Weights of a small transformer language model.
Size: 10 layers, width 512, 8 heads of 64, vocabulary 32768, 48.8M parameters.
Architecture: LayerNorm before each block, learned positions, biases, tied embeddings.
Training: a variant of Adam for these matrices, 566M tokens.
MLP neurons of a small language model. Each row is named by its layer, matrix (up: input weights; down: output weights) and neuron, and shows model dimensions 336-431. Each number is 50 + 10 x the weight over its row's rms, rounded and kept within 0 to 99.
After each neuron's rows, "fires after" lists the tokens most often just before its 100 highest values on Wikipedia text that the model never trained on. A number after a token or word is its count.

L2.up1766:47 31 61 53 65 52 45 61 47 44 67 36 41 44 53 62 66 58 56 29 43 67 53 54 40 45 43 33 57 26 59 58 57 53 47 56 27 42 52 39 55 52 51 43 61 38 50 49 48 46 52 45 49 62 40 63 55 51 56 48 46 33 61 39 65 57 57 44 58 42 50 50 43 52 41 54 65 41 36 51 61 40 37 31 48 51 39 57 56 50 47 43 51 46 67 61
L2.down1766:45 66 60 42 54 53 61 59 42 36 45 56 41 50 48 63 42 63 57 46 38 57 34 38 39 43 46 44 37 53 48 41 41 65 49 72 29 49 52 52 59 36 57 42 30 67 75 66 46 55 55 61 40 60 63 46 43 42 60 73 46 40 48 46 43 49 41 62 46 40 63 56 56 50 60 52 56 28 60 41 57 46 64 50 33 46 40 49 51 72 57 40 38 54 59 55
fires after: "\n" 40, "|" 11, " |" 9, "-" 6

L3.up80:37 23 64 49 53 31 47 43 36 45 52 65 26 46 51 55 53 47 39 43 37 65 56 59 65 56 38 53 45 67 32 62 47 41 42 58 65 42 50 27 64 38 50 67 40 39 46 46 30 49 46 44 62 48 60 48 56 52 52 64 45 23 68 49 64 48 21 50 41 42 51 71 59 60 62 39 49 50 55 48 59 58 49 47 41 62 31 58 47 65 51 58 69 58 62 42
L3.down80:38 48 42 54 52 41 40 50 42 60 48 43 44 44 33 42 55 61 47 64 50 58 45 56 51 68 56 45 64 41 54 53 65 50 41 54 54 50 53 57 41 53 48 34 70 46 46 55 44 64 54 60 35 44 51 52 55 68 34 45 53 53 49 36 59 48 53 46 42 69 38 52 33 57 52 54 47 40 50 44 37 59 51 58 45 73 40 54 63 55 42 49 44 44 51 56
fires after: " (" 33, "\n" 19, "|" 8, "==" 5, " |" 4, " \"" 4

L3.up1631:56 32 40 48 52 48 64 50 57 54 47 38 50 58 56 59 59 50 34 73 62 64 49 63 37 34 48 65 62 57 44 54 54 46 60 61 50 39 47 46 57 41 53 61 38 55 59 48 52 50 33 43 54 42 51 41 57 42 44 59 32 36 50 19 54 36 41 39 45 49 42 53 51 50 45 56 39 40 53 61 35 54 65 38 52 74 54 39 53 79 49 49 56 46 60 20
L3.down1631:56 54 58 55 56 48 44 59 45 48 68 45 48 40 58 43 40 46 56 60 44 62 39 51 35 40 48 59 54 46 55 53 61 52 43 45 75 50 37 48 42 57 49 50 40 42 46 35 26 46 47 44 48 34 49 48 57 44 38 34 48 34 58 46 34 50 61 43 53 55 55 63 56 40 38 45 57 49 44 41 52 45 52 30 51 55 65 38 40 45 54 46 44 47 60 40
fires after: " in" 24, " of" 23, " with" 6, " to" 5, " on" 4

L3.up1052:54 51 68 48 34 48 38 48 47 22 52 47 48 47 45 46 49 56 62 41 41 42 62 46 19 52 49 41 56 39 55 45 47 58 62 38 47 60 54 39 42 49 42 36 35 61 50 54 58 55 58 49 55 66 43 53 64 40 64 59 64 59 45 58 60 47 47 64 43 39 36 65 64 53 34 68 60 45 50 61 73 51 53 61 34 52 55 47 47 28 68 30 51 46 57 57
L3.down1052:39 64 62 59 28 36 55 65 57 62 57 27 63 55 56 56 40 53 37 57 52 32 61 48 50 52 61 40 48 50 50 47 31 55 55 47 56 51 47 69 50 45 36 64 48 45 58 44 45 42 47 50 55 29 47 48 44 43 36 53 59 23 33 48 69 68 58 51 42 47 52 53 44 48 26 32 49 49 52 50 52 50 59 55 30 50 53 38 45 57 72 51 48 53 36 40
fires after: " a" 53, " an" 11, "-" 4

L2.up2011:43 42 62 46 57 51 47 48 45 42 57 39 44 45 56 68 59 42 41 27 28 56 63 55 46 57 39 34 50 70 55 56 42 54 54 53 58 43 53 55 45 55 44 57 39 60 44 39 50 55 22 44 51 42 36 46 51 23 42 59 37 40 67 54 57 51 73 42 50 43 67 56 34 45 46 41 57 46 55 54 57 45 38 77 53 69 49 38 36 59 49 62 41 58 57 69
L2.down2011:52 48 41 62 55 57 43 54 47 49 58 53 59 54 49 44 53 63 54 64 69 51 37 55 49 54 53 37 55 50 32 48 48 51 61 46 30 56 35 51 27 77 43 42 59 33 58 40 45 44 60 52 72 52 63 32 62 63 54 49 62 51 38 72 63 59 25 44 54 54 45 53 51 47 49 58 44 56 50 45 37 44 52 54 55 46 49 56 63 53 72 36 55 43 42 36
fires after: " (" 42, "–" 12, "-" 4

L3.up474:39 51 64 59 37 43 40 59 58 33 62 56 35 52 59 54 58 60 53 65 56 56 69 61 44 56 57 53 60 46 44 44 49 38 62 32 54 44 30 58 49 60 56 49 61 54 31 57 44 38 58 52 33 49 46 52 61 48 46 44 58 53 47 50 70 68 45 60 59 43 54 44 65 40 60 37 53 50 62 44 79 57 54 44 51 50 45 58 58 40 39 47 41 43 54 57
L3.down474:49 56 58 60 46 60 58 38 44 64 49 55 42 51 52 58 28 42 52 42 61 48 50 48 51 35 45 54 59 50 51 58 52 65 51 38 44 63 44 44 61 32 53 35 49 48 59 40 30 59 45 53 36 29 70 56 56 51 55 58 57 53 42 36 45 40 49 41 49 63 57 52 71 49 39 58 51 68 61 53 51 51 77 48 42 51 48 61 37 31 36 50 54 42 50 50
fires after: " was" 33, " were" 17, " are" 7, " a" 5, " been" 5, " is" 5

L3.up1347:21 53 58 45 46 58 52 57 39 37 43 40 42 55 57 56 48 55 48 56 38 67 53 59 40 43 81 43 59 59 58 49 52 58 55 51 71 34 55 47 50 63 41 57 57 56 39 48 49 62 33 42 47 43 41 32 62 27 45 59 44 51 45 35 48 46 54 42 45 52 51 32 58 42 28 55 54 50 71 52 63 51 36 55 44 53 64 46 45 53 57 54 44 44 54 30
L3.down1347:60 60 62 62 53 43 62 56 56 44 59 55 51 48 48 39 51 38 54 55 44 35 64 45 27 47 50 51 62 69 50 69 59 43 40 54 50 51 49 60 44 54 62 53 51 57 45 62 41 50 57 66 50 51 51 53 48 39 51 59 54 54 71 41 47 58 52 43 48 49 30 64 46 77 36 38 54 55 48 48 54 36 41 51 43 58 25 65 41 30 52 53 54 67 44 57
fires after: " the" 45, " (" 8, "-" 5, " \"" 5

L3.up154:50 40 66 50 55 56 57 55 48 48 54 50 46 54 50 67 63 44 75 47 49 60 49 46 56 40 58 56 41 47 33 50 58 61 56 38 53 50 48 50 79 65 60 60 40 44 42 48 61 47 47 42 50 46 52 46 49 41 56 55 32 35 59 46 54 62 57 62 51 42 53 60 45 52 48 56 48 42 58 60 50 76 63 62 59 38 63 49 34 44 33 64 56 44 57 66
L3.down154:30 51 57 60 37 57 55 40 53 61 61 39 57 58 62 49 51 61 51 42 66 50 39 47 39 49 54 44 38 53 53 44 60 34 31 46 33 64 55 45 35 63 31 53 53 36 53 40 48 42 57 51 49 58 57 66 42 64 49 53 43 33 37 53 54 44 58 54 42 66 59 49 31 53 60 60 51 52 44 40 55 60 69 52 66 50 60 56 43 51 58 40 52 77 47 51
fires after: "," 36, " (" 19, "\n" 8, " In" 7, " in" 5, "In" 4

L3.up925:41 40 56 63 53 48 51 42 43 42 65 48 46 56 53 59 52 59 52 56 38 53 48 47 49 31 41 41 51 62 47 74 52 48 46 39 75 38 37 43 50 50 60 68 53 32 47 46 45 34 49 26 58 57 34 42 53 58 47 45 37 29 57 27 66 61 41 51 41 44 48 52 51 52 54 52 61 45 45 53 56 51 63 30 52 69 52 60 68 52 56 47 67 45 69 54
L3.down925:58 47 37 48 66 64 50 51 47 45 51 50 55 51 63 48 52 50 26 52 43 48 44 54 51 34 43 58 56 43 46 48 55 54 31 47 58 49 51 54 54 49 38 39 68 47 37 62 50 34 53 60 51 41 55 51 64 59 56 46 49 47 38 40 48 41 72 52 59 67 62 42 50 58 28 52 50 55 44 74 37 32 57 40 34 48 60 54 62 62 39 50 62 50 56 70
fires after: "\n" 31, "|" 30, " |" 8, "-" 4

L2.up1927:36 42 59 53 46 48 44 70 45 47 46 42 42 51 56 64 62 50 51 40 51 45 49 38 64 44 28 53 46 67 50 68 63 57 41 59 45 49 58 51 53 40 57 47 50 54 53 62 49 32 35 28 41 46 50 43 35 52 54 57 43 39 63 63 64 48 41 64 64 50 49 55 33 53 46 33 73 56 58 36 65 44 49 45 49 52 57 56 48 76 63 67 61 59 56 81
L2.down1927:39 51 57 49 46 44 55 44 25 46 52 56 34 49 45 44 35 57 36 56 50 67 42 59 63 39 40 36 53 42 53 43 38 42 51 52 62 48 71 56 51 61 75 60 51 52 41 55 55 47 58 51 52 34 38 45 58 37 57 50 52 56 50 35 56 45 49 26 62 56 50 59 36 53 55 60 46 41 45 47 32 57 59 45 68 42 47 70 50 55 49 71 26 41 44 56
fires after: " (" 20, "." 18, "|" 13, "\n" 10, "–" 7

L3.up422:53 42 55 59 53 32 38 48 44 48 40 53 40 35 49 64 50 47 59 49 42 47 57 60 39 45 39 58 49 55 50 64 50 48 60 50 62 43 38 43 51 56 62 53 64 62 44 57 55 43 64 41 71 56 59 59 39 21 74 61 44 52 54 55 67 51 65 36 40 53 66 35 64 64 42 64 53 42 58 55 47 50 65 65 39 63 68 59 31 59 43 54 41 54 59 63
L3.down422:44 59 45 42 70 49 42 53 59 34 59 69 38 47 53 49 63 45 39 40 40 29 38 53 33 58 43 49 51 43 48 61 59 55 36 63 46 56 52 34 47 59 44 42 37 55 49 43 39 72 64 38 46 57 41 54 52 49 57 55 46 47 46 40 63 38 38 54 53 80 49 40 48 50 55 43 58 65 52 41 51 51 29 54 67 63 47 49 58 55 38 22 46 48 45 48
fires after: " in" 52, "," 16, " Stadium" 5

L3.up1517:62 45 54 48 26 39 72 50 46 54 34 63 51 41 39 56 44 55 36 48 47 59 57 60 43 48 48 68 52 39 50 60 45 39 61 38 58 50 57 61 85 37 51 69 25 48 51 43 52 47 41 45 61 46 53 29 56 44 39 44 56 47 63 35 50 59 59 54 45 42 59 54 56 32 56 45 50 37 48 54 50 50 66 40 43 51 54 57 64 49 55 37 68 53 54 32
L3.down1517:31 49 35 53 47 43 54 47 64 48 59 44 51 57 46 41 50 51 49 51 48 57 43 50 58 41 43 64 45 60 70 58 39 49 45 73 67 49 49 48 29 63 55 73 34 58 41 37 48 63 53 51 51 46 61 59 65 38 51 37 43 57 54 52 57 36 60 38 40 64 47 52 45 59 39 55 64 59 56 54 40 32 30 31 49 53 62 44 49 59 46 54 45 50 60 49
fires after: " and" 59, " of" 12

L3.up1121:41 45 55 46 49 44 48 47 34 56 43 33 52 44 56 63 48 42 51 39 31 52 45 46 51 40 60 52 37 40 48 42 47 58 52 37 37 46 37 40 43 58 51 40 62 43 43 32 43 39 51 37 37 67 38 58 55 39 39 57 51 55 56 36 67 51 53 70 31 48 29 40 46 45 38 51 63 40 67 42 58 63 38 62 46 54 57 54 53 42 43 61 54 47 49 70
L3.down1121:43 59 52 56 48 46 60 42 58 39 64 34 46 58 51 45 72 49 55 55 51 55 57 60 57 41 63 56 48 48 58 47 76 46 47 49 62 53 57 39 39 36 46 54 57 38 51 49 43 53 53 46 43 45 56 53 40 47 42 43 38 63 54 49 41 40 72 40 72 42 49 48 40 42 48 32 50 46 44 52 41 56 60 24 65 36 30 51 45 59 61 49 53 52 48 44
fires after: "In" 15, " In" 13, " July" 7, " From" 7, " October" 5, " November" 4

L3.up448:38 52 57 50 40 25 60 49 55 53 62 41 35 50 56 43 57 65 47 31 57 64 55 70 59 37 61 58 65 39 53 51 49 70 58 46 51 54 52 59 49 70 45 42 35 33 37 55 63 58 31 54 47 52 26 52 58 38 42 67 45 37 42 34 42 61 50 48 47 43 75 56 59 40 49 38 43 45 63 50 53 57 51 61 48 65 48 51 39 42 44 61 42 44 48 55
L3.down448:50 60 40 51 64 51 57 34 41 41 63 52 66 35 46 59 54 39 45 68 43 45 57 42 45 46 34 50 46 62 48 43 37 54 44 40 49 33 47 53 47 53 47 29 28 81 54 45 43 41 47 62 49 59 56 52 46 50 43 52 47 75 51 34 79 53 38 51 54 70 43 52 39 52 63 60 46 60 62 46 65 40 51 63 47 32 29 38 58 54 52 67 42 58 58 51
fires after: " (" 49, "\n" 23, " \"" 16

L2.up469:41 48 51 58 43 34 34 52 44 44 58 50 34 44 39 67 60 47 62 54 45 82 55 42 49 47 43 71 58 37 53 59 53 46 35 40 51 51 45 50 46 34 54 45 47 42 47 62 55 61 46 46 68 57 46 51 46 64 63 52 41 51 48 26 50 55 43 64 57 46 40 49 47 64 46 59 55 35 48 58 74 49 26 55 49 60 49 55 52 59 46 50 53 51 61 68
L2.down469:32 55 58 57 66 54 49 46 44 43 48 53 36 39 47 51 52 44 45 46 43 47 54 38 34 35 49 44 59 52 35 34 45 34 53 51 35 43 61 51 44 40 58 33 63 40 55 37 51 35 57 43 33 48 47 41 47 34 56 51 57 40 60 53 56 46 54 50 49 44 51 58 45 56 64 34 53 45 48 45 61 62 59 39 50 49 62 63 47 66 34 60 45 56 66 62
fires after: "\n" 33, " |" 15, "==" 11, "|" 7, " the" 5, "===" 4